From a checkpoint of a small transformer trained on Wikipedia: 2 heads of 64.
MLP neurons of a small language model. Each row is named by its layer, matrix (down: output weights) and neuron, and shows model dimensions 16-79. Each number is 200 + 30 x the weight over its row's rms, rounded and kept within 0 to 999.
A block is one neuron, or neurons of one layer that tend to fire together. After each block is what it responds to, as a language model described it from the Wikipedia text at the highest values.

L13.down271,189,145,183,193,212,199,168,181,247,217,211,164,183,196,155,221,181,219,242,222,215,142,204,150,169,132,225,220,224,189,221,228,226,232,171,240,133,164,115,154,230,202,248,178,188,210,171,224,210,176,186,196,199,169,207,152,245,201,208,209,174,179,222,234
L13.down354,200,176,218,199,216,258,193,205,245,165,225,208,179,201,196,247,210,227,214,242,209,136,215,177,239,222,169,158,235,211,195,177,189,232,179,183,177,141,255,153,205,152,259,197,196,174,194,225,220,215,240,220,248,174,206,233,187,189,204,233,186,180,217,197
L13.down400,231,209,221,172,206,159,226,240,179,204,259,261,192,157,201,223,221,207,185,208,230,145,217,144,142,171,185,183,262,245,200,225,166,221,186,168,216,174,226,218,143,177,216,257,198,263,222,203,211,164,202,203,184,231,208,185,183,196,205,164,202,182,194,175
L13.down537,177,213,200,165,236,223,250,157,234,160,187,276,194,182,235,159,172,234,199,146,173,145,253,188,160,186,213,238,239,199,225,225,167,162,265,197,181,222,155,218,194,163,169,156,249,242,210,224,170,233,164,177,156,175,164,233,194,217,218,191,211,162,232,214
L13.down550,213,237,240,213,251,212,153,153,218,193,206,190,245,217,200,203,226,247,175,140,207,231,248,198,254,200,212,157,158,207,139,200,184,184,174,186,194,178,159,236,193,149,239,201,152,225,209,269,144,268,161,159,273,195,176,212,202,185,142,235,234,218,218,210
L13.down689,236,196,270,182,184,201,179,204,173,194,179,199,187,162,174,177,260,223,187,197,201,195,222,223,252,174,155,171,223,191,206,239,174,203,236,225,235,205,186,203,203,174,209,185,239,197,170,195,201,197,193,219,158,194,149,181,183,205,165,166,193,172,169,209
L13.down805,242,210,147,194,195,292,216,223,130,221,238,166,210,200,159,144,210,249,207,251,211,192,213,172,168,208,185,176,183,188,239,178,227,210,219,245,185,237,228,189,139,197,165,190,199,205,194,169,195,191,227,206,152,197,269,173,193,182,196,177,169,204,185,232
L13.down869,261,231,210,210,167,222,225,149,179,181,210,193,190,193,226,88,154,222,177,154,186,131,167,180,215,207,189,134,188,183,210,193,174,215,170,174,174,208,203,259,238,190,186,253,197,175,216,191,224,192,199,205,177,229,215,234,215,174,225,226,164,217,142,202
Responds to: Day-of-month before month

L13.down105,213,239,239,201,251,226,209,183,200,261,156,220,195,165,168,203,219,219,168,200,177,242,167,185,212,175,191,193,183,208,184,194,203,152,182,231,228,237,165,179,252,261,245,188,147,195,221,209,170,168,177,165,206,245,228,214,190,178,129,198,233,252,198,168
L13.down302,276,188,157,226,190,181,166,196,225,209,207,198,195,226,192,217,187,203,235,165,256,138,191,206,185,205,224,153,226,238,184,236,144,176,171,198,225,156,251,216,230,196,199,223,219,220,202,198,159,231,257,195,173,173,271,130,203,211,226,230,224,194,138,209
L13.down486,203,195,155,160,230,180,178,230,219,213,238,182,181,250,211,204,219,155,249,154,198,208,140,184,218,244,188,259,233,242,228,216,220,192,160,234,141,212,148,182,221,234,175,207,191,146,169,163,189,163,232,295,196,195,192,203,233,161,151,215,206,221,167,236
L13.down590,193,241,305,208,230,174,287,208,282,188,191,150,142,178,170,142,223,204,207,165,220,204,200,159,229,178,196,179,168,184,172,107,238,226,158,173,223,211,236,159,174,229,191,157,207,203,215,194,227,168,208,238,244,174,252,221,163,209,228,192,224,228,206,213
L13.down648,181,180,207,165,210,180,218,240,173,260,210,166,188,167,224,240,199,178,196,244,160,185,197,197,171,224,215,158,186,217,206,150,201,221,214,158,218,166,180,226,222,189,196,197,256,179,180,214,244,196,178,301,196,162,210,167,196,212,176,196,184,254,197,212
L13.down914,196,166,202,158,165,161,174,256,210,203,178,228,217,205,166,168,232,224,137,235,210,236,146,231,159,172,183,140,168,224,195,236,236,222,189,192,277,213,234,227,209,173,156,206,198,193,174,139,198,190,210,159,191,212,196,190,181,200,174,184,242,230,207,251
L13.down929,177,217,177,190,213,162,205,182,165,191,228,169,139,136,173,193,281,214,199,175,148,212,197,264,139,234,256,160,170,235,222,198,203,206,196,176,182,150,211,164,217,175,247,242,160,179,201,267,223,171,194,224,242,213,229,120,190,166,226,202,219,232,200,185
L13.down942,207,170,234,192,220,166,181,186,274,190,126,221,214,193,174,180,215,182,236,208,205,211,163,228,138,229,184,238,150,169,165,124,196,156,192,209,178,242,244,178,221,158,179,189,183,177,153,155,166,223,165,240,202,171,180,179,172,197,174,241,204,190,237,232
Responds to: Number separators in figures

L4.down90,235,174,217,189,192,212,191,217,158,240,142,281,198,201,171,183,183,185,181,189,156,202,221,181,216,182,190,146,215,271,176,235,147,167,186,207,189,190,192,159,235,221,248,183,181,224,180,203,199,171,187,197,186,188,255,212,129,197,219,217,227,152,247,169
Responds to: Number commas and fragments

L4.down323,227,161,193,160,194,225,169,159,204,188,270,249,248,182,210,185,200,222,241,174,244,162,179,221,242,188,241,210,204,158,159,182,132,150,258,152,169,196,226,181,188,224,233,187,160,156,195,210,157,208,164,210,214,245,246,173,200,157,195,167,203,202,224,182
Responds to: Word continuations and date dashes

L6.down94,221,210,222,185,228,223,168,209,140,158,240,191,230,202,189,182,223,194,215,140,195,141,226,157,193,228,159,166,211,200,181,202,230,236,193,215,219,174,166,206,172,201,155,199,200,236,170,197,168,224,194,213,253,183,236,202,159,165,144,242,224,199,214,202
L6.down380,221,228,209,174,205,190,168,169,170,219,258,166,138,173,193,199,190,192,223,188,202,164,157,208,177,217,148,207,211,253,228,212,198,219,212,163,208,209,219,212,178,235,144,191,237,257,160,139,214,222,232,235,175,211,200,138,220,181,158,209,181,269,178,189
L6.down402,222,179,189,179,197,225,223,209,202,172,267,182,180,222,202,200,154,232,171,148,166,230,176,192,220,206,192,208,239,229,194,210,176,244,153,175,183,235,220,219,151,195,210,195,233,200,193,175,152,201,149,176,198,254,185,224,207,183,230,190,222,226,229,194
L6.down449,186,198,260,203,226,261,207,214,173,228,193,170,186,232,208,182,197,218,171,220,222,200,161,192,242,175,235,171,174,146,210,209,178,171,211,231,172,194,204,171,229,232,179,279,201,248,216,177,177,200,201,143,194,215,171,166,226,204,208,198,231,154,261,233
L6.down567,207,245,186,217,168,231,189,247,203,158,218,175,239,215,177,207,176,225,164,188,221,163,196,151,204,246,166,234,176,117,202,177,185,221,247,190,180,208,211,221,187,172,229,254,215,174,236,178,182,168,241,221,192,192,173,202,189,197,222,216,181,165,225,173
L6.down751,158,207,193,136,196,137,207,175,218,220,186,181,174,206,226,178,184,191,135,191,202,224,184,188,237,250,240,241,158,155,217,153,233,202,195,175,211,194,178,217,200,177,198,218,197,228,227,177,196,219,217,167,287,216,188,198,193,194,187,198,167,231,222,183
L6.down832,153,202,154,180,224,175,212,185,151,194,189,217,263,205,162,211,175,196,141,211,235,207,170,221,167,227,208,229,251,225,176,166,204,271,148,251,247,173,253,141,196,164,198,258,218,201,158,178,215,211,176,238,181,197,159,193,180,166,186,158,152,205,197,177
L6.down846,201,191,191,161,249,205,224,233,217,166,258,150,214,152,234,196,194,220,153,191,223,223,186,196,192,171,126,180,197,238,196,208,230,146,166,218,178,201,246,217,162,193,208,177,204,202,192,193,191,173,195,202,207,189,165,116,155,210,200,250,221,203,194,270
Responds to: Date-slot tokens